From a checkpoint of a small transformer trained on Wikipedia.
Size: 8 layers, 4 heads of 64, vocabulary 8192, 10.3M parameters.
Architecture: rotary positions, no biases in attention or MLP, untied embeddings, normalized queries and keys.
Training: a variant of Adam for these matrices, 415M tokens, 6656 steps.
MLP neurons of a small language model. Each row is named by its layer, matrix (down: output weights) and neuron, and shows model dimensions 16-207. Each number is 128 + 24 x the weight over its row's rms, rounded and kept within 0 to 255. Numbers have three digits each. A neuron's up and down rows have the sign that makes its largest values positive.
After each neuron's rows, "fires before" lists the tokens most often just after its 100 highest values on Wikipedia text that the model never trained on. A number after a token or word is its count.

L5.down529:119164154112137102134130126173137122108122180121119107112150126151136145121134157171118176113132089158149155114122149097136140118128137111130180103097085140140162140089129136100142119122164185127159155117132105095116117100123173119150125153146104107099146121101115114126110148137165124106131132087084097092154146116130120099081117165105114139108124112126132131124149105156147117154140124122199113185131117103137121107151140167115161092110158171117090090110155114135135169148156135153141105149135092150110117073088158114093101137134141141165169114090128126130127074084099118103
fires before: " of" 31, " in" 13, " to" 4, " with" 4

L5.down520:080095133126132135112127107128121125150111101113119140142094112114167152127124163113089097148112126126098109147161137128150146162160121141123070120153138169125136109107124145125105134163158117164110131148135083129117061115099113105115145136139146172124085126137121126131165125142143130149098137098133119137179118164128142189097132113128088161093153167187096113141110149155113135119147140145131159132158123119109114154106120123130153079100196095140146138155094126152131140149172140133153150127150122199129100143122150096166119130135107156141130132112129145129130132134154133124
fires before: " |" 37, " of" 12, ":" 10, "\n" 7, "-" 4

L5.down314:124160095103121078142130158137104147168133160120154158128136143090121119120148122166100107124152123149155108123120123119163100132156085123129000112149182122114139081074113128138118129122128141109113142115151095108161131154098110130190132144100155160163157103152112140148140111114137137142142124172102134160164124123093116138129138124116137155154129142115121109129115157143085107169127123113133131119129106140134168105120118121136105113093102183128070116128109089130092128137109133121129141133175144100113140129099117100113119083137153152133114136155137119088122111094107165111
fires before: " |" 32, "." 24

L5.down358:130090137110143151099177159130100140127149080154139113096139134141137094128149104156114128138127166124098131115159158116107121172121131118133096121149142136127134107156134107186137119127132113140129151118175178157119130153157079135140106066109183085152107131125146131122114091078139170151121093119129135111135136096188122119155120085110125140125150149149103111131134126108160127148111142084141113168150114142119127099139112092139147142129130104147164113113174111118121114142128146112147160118102159145119130150154110107148102103116171144133153111105161119099115128133116086142
fires before: "." 95

L5.down197:116147105090111134133142094090126134125097152085120138255112118156137126148109124106123138127130133139107169151144145138133157140137113140115255089123141102140147108135102122150157123110121119164103103148113132132122110176125114160151099119146125135098131092144125103127129141117148123101086137139128111122113125126131152123111145122088156154154174147116147123119142137154105134093107114112121116126129143108131114146111154126129143135095132133144097104157138143099132106127164095141141134090126112118121119136121118112123124125150110141139155118116132118119124146109114132146
fires before: "-" 54, "\n" 22, "\n\n" 10, " details" 4

L5.down736:130119125109159123138109137150149118097087098131164123088116087163091156105110116108174134073148144119127130123116144163135135118146137148133072137126114134140155108127125103131117105135123145104138149099172117114125161098136125136084105142157114172129140148183116119157111098162118111105146106117103117187157117083113142105164164108173113146111115117127128128130138155152158086113127142126138134170153123124119096103140141176118094163114119147140159135157149101090110157115116123159125119185065136100107105126123144115117107105135125092133148113112127165160141133186113129066
fires before: " (" 38, " by" 6, "\n\n" 5, ":" 4

L5.down846:137084129110097115118070096121139119158145124139150138126138160144082170125114135143093169141112122114164121118101119134162118103140148203118142157164178070147137139171132144140112116129161125137133070140118145158106158087131114130124095096099128173137124148131128105167079107120151114113102127158133130124125129136144148111134107114160140151140153106143149159112131116141139163121146134170142107137159162171134097168071129136093117121140154119141108131156140094113072102171135119159118075120135136130139123161152124125145175117114107151119146104137120151135110112102157078087
fires before: "=" 72, " well" 8

L5.down580:150156111098129109142130150116124083122118145148125130110129151154106165116108105136118108149071137107133104121137148123131127136136112131132149130159170097131162096079129122111099177102109116116140100165105154156113113121136113117090135139125165152125151094158106147127134124121103125157144100111147115122141106154168128153174116157117108147097143130159125149142111177165153079102110087141089120106142142119132122127104106075187098104118083149122150127116142120103125146117155153172176169131114109114146065103098115135112133133145161166136109162112119168097130137094145135168
fires before: " |" 65, " \"" 8, "\"" 8, "+" 6, "–" 4

L5.down833:161166101097121164125119132131117132204124124140160121125141129091126093091109133147137110114119125120128062114117146148139114128113122117131051147172113123102084127102101093112114125145116139106175121170114123116125115132111113143168083119156125162131125117148092121104107122122144169130142131115100130146125136104161114171098122135155108128115116182089119111100124101093148115102131156151116148152119141112111094086169081111131137089172126137125091121107098137131117133134131100141104173109113147123115131170169113135105148154130196111083122115137123134140146155128131102120
fires before: "," 26, "." 20, "n" 9, "\n\n" 7, "\n" 6

L5.down351:109106069126139123140118158118093151091150154114115111136114124105074118129105131126124125159132122112138050196110160169086145144107095133103171125132113173095124158152152153140118126124126119110121141073129147144163162110137159150129114126125148112139086122128133121127128122123129107098097114142153144119123106108110101117172126116138137110080122132077137111171136117128140163171110098147094191114155124134143116121113113056133084111166107151097106150134097147149135129097088139153148097154162112103168104113151130169148150163128108122158113147115137125103119147145132154144
fires before: "-" 39, " |" 9, "/" 7, "a" 7, "A" 4, "–" 4

L5.down606:095126123150091146132118126143135164130140132103128148110135123125113136112125157131118116115144107127128203126112124089151162115119119112133102098127081120117097123188129140188118119155135088101110092133135115134125104073119166122133107147074137142103157118129104133101141110130137130143143139109140054085079136172128122109115139159129149144115144179127140175102161126152135122122140145156107117107106088177149102150106129181110136135122173143115139154167147186114125120164147124107108095095148136116098139134111160106147132125118111117163137072118144167149085145102127161092
fires before: "s" 52, " and" 5, "y" 4

L5.down354:123107142126107141112080103135132121134131105110120149172106117093121158112106128124108123095124135159130135133142157049166109130159130168137099096092108089150144134121141133170116076099137121144165159201137135129125139129129124149147129139117150177142152134131110093131183123107174142127172119112104110114125142113118146152136127085114088111061138151103134113150147147100124108130143117136100116146183152146121131113127137145121138164151124131132141122120155126153126134096177149129105142153152103122094123147136125147109136087108114161092151147141126151144159170072105150138
fires before: " |" 61

L5.down356:116106133150148128112136124155136116150121140100157124174088114131137139095149142114151167141151114132113109154135121137142133136141144149114178174178119190148117192127110146155147105128107125145156107081134100114140138113147137124112109172127119094114133128123123137164147118152091119119190101127102105111120058120117108145163126118148149125113130125088154124095137144153107148145163090099126156123101094122119094144120115123114117130101123105151142109141130079123085126102121124113109090131154131133101173106130135168134121164118136097134125148151123124168105150153134172130
fires before: " a" 48, " an" 9, " the" 9, " |" 9

L5.down540:136111142132120114128133144143110143131128115140098109137130143160164145164133140119120105125147110095110105101138139130143133167144153089105133152115197124115147126100093130107159145106107148119111101125061111168112106092112104148139144160128128172138170158122160123128131127098143098110111135179091130087145105113126111113105106105166116151127151171089093097156104104142131100142145125122143169153090162094141153141155182112127128169143115093134112184152127135118120105110149098131145218153115140109102120132148115146096170138117163103140086148142103103090116156118144134170
fires before: " Japanese" 24, " a" 11, " was" 6, " an" 5, " is" 5

L5.down128:131143127164115138128119118164125171094110149126124102134130127116109142099136170104093101091107107092124112101139165107095137112142154097089046146121148111127142116158156147140118095125144123153141129162127140118098131144120134111112138135140160144134111162152151128127122091112065106110122113084151100111125131175126128155114142130123134105111150095118107088141151088112171128137129140126093156137136190178139113165145104144116143132184151121128116113128124167142137152125110083094134109103144159134157112087126120151100121105152114150094108129135174125188134153110130120103
fires before: "|" 54, "-" 6, "  " 6, "\n" 4, " |" 4

L5.down178:173140107135075099137121171116108128119152147107121118134109122139087112137139164140102121165113137121128141157156168167134127128139077142080106126097157129113144154136121160106132103136155149049123113127122089114056108113116122140151126121116097143156111185175115143125150085109113132112123105166145100138114146130118106117166114131133129148116126172102144105143113110117145092093122194165150130114134144127130112117119143164089178140162152099105108121120125100147142085126110152157133130122098161089137123131135092117114121204149199134136098124115118147162147137121127142137
fires before: " |" 27, " (" 19, ")" 17, ":" 4

L5.down484:144114146096133107123146133118124109165125156141145137126082158113117152109161108151126145109130175127126163135088133128105168159116131173187179138146140156117143154161115159159138128096187096129127156119152155156113160127128150148169097099096115107173130127089070108112146134164144143112149113084119164171147116109178099109179139116127152125144102157154137153093178142121153155121122138120098131104113145173111132106125157151148117108131124110125111121118123097104099128158110129155110112073107119154117124142130142153161096136088105139120152139110184094125155127143117150181
fires before: " |" 29, " by" 10, ":" 9, " (" 7, "–" 6

L5.down47:154120132108121122083119127111118159153121134105130142138094114173124136147097143120137146147123128100128107112138134151164141114137152123114065137161125140115067091132155159124101144142111140101139098173145142099118100122120106146105114159134113193134137130099121136126110128135187125130082124161117122157102148153143109140154108139078121116093121086140171163140143099147159120096140117149108140100153132080113143110107141086158145118142116137171075095128096100088130102140170145109128125125110132163100124126141123135136137130120107159123124130072102111089145167135154120126
fires before: " was" 24, " is" 16, " in" 6, "'" 4, " of" 4

L5.down374:115136130089155145146091116147161153111127151154115120154134144168153143135102125160117112112123163137172086078109146070116129099118088122136170137107119117121155109133158093098130122134095117130105095154146135107118111116114161072158145090104087123126115099126083129116124160141151124111152147132093076138106102179114165153116136124113173090152134075139125149081147115102125123134127131142125132121136140126134122101180139141126122157104095142134150118100115102112137151163152101098157115152110153116170120126102138127157111132140100105131148134096122071104172110114114132103
fires before: " of" 62

L5.down110:144110138114114109112135133131140158061137109185125124140092112102115094104140150120114093089129116158132120146167142137151143101078116112135162102130143159127126053105180150113128160114108124107083128134171159172143118119166170107086128130090156125115134104119122131154086112150146090134131149128115126173120140151112099140179124152103087146116158097132140195125106133127148125147136164128102115090140125116149134155177165128124119151124101099099119150126150113132096131133137107103155105100159116173132173144130121130161122156163109156110149103158171145137133110099105113118
fires before: "=" 95, "\"" 5

L5.down139:165108167114130156113135113150135124145163113079175117106136125128123152163147099161154127139083105129155125125101114102139130139149131114107105120084108111127102125130081137114117139098128132093114140106117106112103069136123140123119167109140107147145113118152145084165098133159093118124119101166092139129132158108116139114133133107099105125163122130104124110126107120132091070106104078128134138142075122099186129107143096132105128152152125101142196099172145127150150151118127128144147125138134174099170120144112105140135108094143158118099138135139089137110093141135173132164
fires before: "," 34, ")" 17, "." 8, " of" 6

L5.down614:117164111118122110137133085143149116115111127132146139133151148124134138152112133158113113131144148129150115126128073148126116174156134089091178111131133152126172134188134177137082076104134135087142125111100085122161089176127127118152129094118143129157144174136114174122084149126120137132140071118134104118091082158134113114121137077147144126181141092121109115111132162136136171127151131110112153116096116177110124134145152178161190077111136129112104150125149126127137114105151109121130120163113097118111135121126079144171133109124144123109100123114135089098137144116121149158
fires before: " |" 36, " pm" 14, ":" 6, " D" 4

L5.down665:103153137123137119158150124139121138154102104182127074106122164119105097153115102150123153148107151138118117123146143134118131134116105119139186120116149133127091124110127149122106118134100103098110108110171105148154107113167099098118123083065110124147078168154084111141113076124136126154106130131113084089164071107174136106114106120153106107109104089131127142117113161116107078107090125148145168092165116122115120129112142164144096119163123147104111095149139132112118131148118176162154133101115125152148101142126107145128120171115129147103127129134117118115107121180113118122
fires before: ":" 48, "\n" 8, " be" 7

L5.down23:156132119097138124111135139100118161110070151176130137123089114134117109118112111113091111136150125104141132102180137076167106112101123132123111132122101109120135114137125146115125117133152148143109138155131136096108161163087162095124130145139169091125176122147135135136133097116124135112134119140109102095086146150144145166158105095148174117138132138122142127146098160125168134145168113106102108113113122111154139129124125114199121101179094123128142080107113104097164131070088090118142134114074123148132144117095147100139135108129153167128097125132055113127148095107086063123
fires before: " |" 48, "\"" 7

L5.down824:200131101126099101148134126116132125095125088112130137023135111145101143150138162141137144140178084148116131165146156111122156102132116144089087126147133093129103103145125115134135111152114116111079133133111108128130138117116123135150155110139144162110170115156157088116145103091105130137155151149152095142125130108142110122121127128110081107138114134121133147155147132131133116119187128121087144123099115089159136144131144155128101191103127115146081075132092137115157093136137112156149103130123123094157180135101105113161116116132179109135148111164142078139130138144101131141
fires before: "s" 100

L5.down817:128159152154094129134124159130120160167106140126133081102156120114106137128097137111115098081132172182181124051133141107124155130134114093126018141145134098121110151086193129121139126162068127111112179139089147130121178144124129126150165130122129116146090120112104124129123112101129090134113140161123152137140104109080138164109115152123116132151125121073099108119100106142180116148126162112162139164142112109128173110108126144145167152125138133126161137160126117120133136124096140129102138128119147115136146133162137143141166115129130131145123100112122100101159152145138114138
fires before: "." 37, "'" 13, "," 5, "0" 4, " km" 4

L5.down387:087128152106060098139112123121189126134098092111114147156114133171138142125141129120101162126146168141146153080125133128114141103139130129159047108124144124182124148133134123145116112111117147128123074112123130118131113094091087123166141125094174117088132127100089098127130098126144102093154143141112145097140120140133105099118140143118131091194118087121143107133147108122120057110143131141124170117104136109198196126149117137129126163115127150162135123153159156134141124063110120110104093128121156147125077140132098122125170134144146115101110118181138113119127140107140125115
fires before: " |" 34, "  " 8, " Q" 8, " (" 5

L5.down44:130179132128102142128108120127109118173133101134173121085135091113132139140146087115162172139133134150095108109145129138123105120124134112096035126144093139096131134071134120120141150169106125130129109143148106156071107148064091106153136104129129091159078120181163105098090128107127114135113125125098140145153116123135098152114124154150102131158107131131137159177131167158141175124123132112156147145144152125130127081138131127132099110130131123129165152135150132129093134126153125142137130128150124099135114118106126117060134172111122115142100149113067154152113094130143113142
fires before: "." 27, "," 20, "=" 6, " and" 6, ")" 4, " in" 4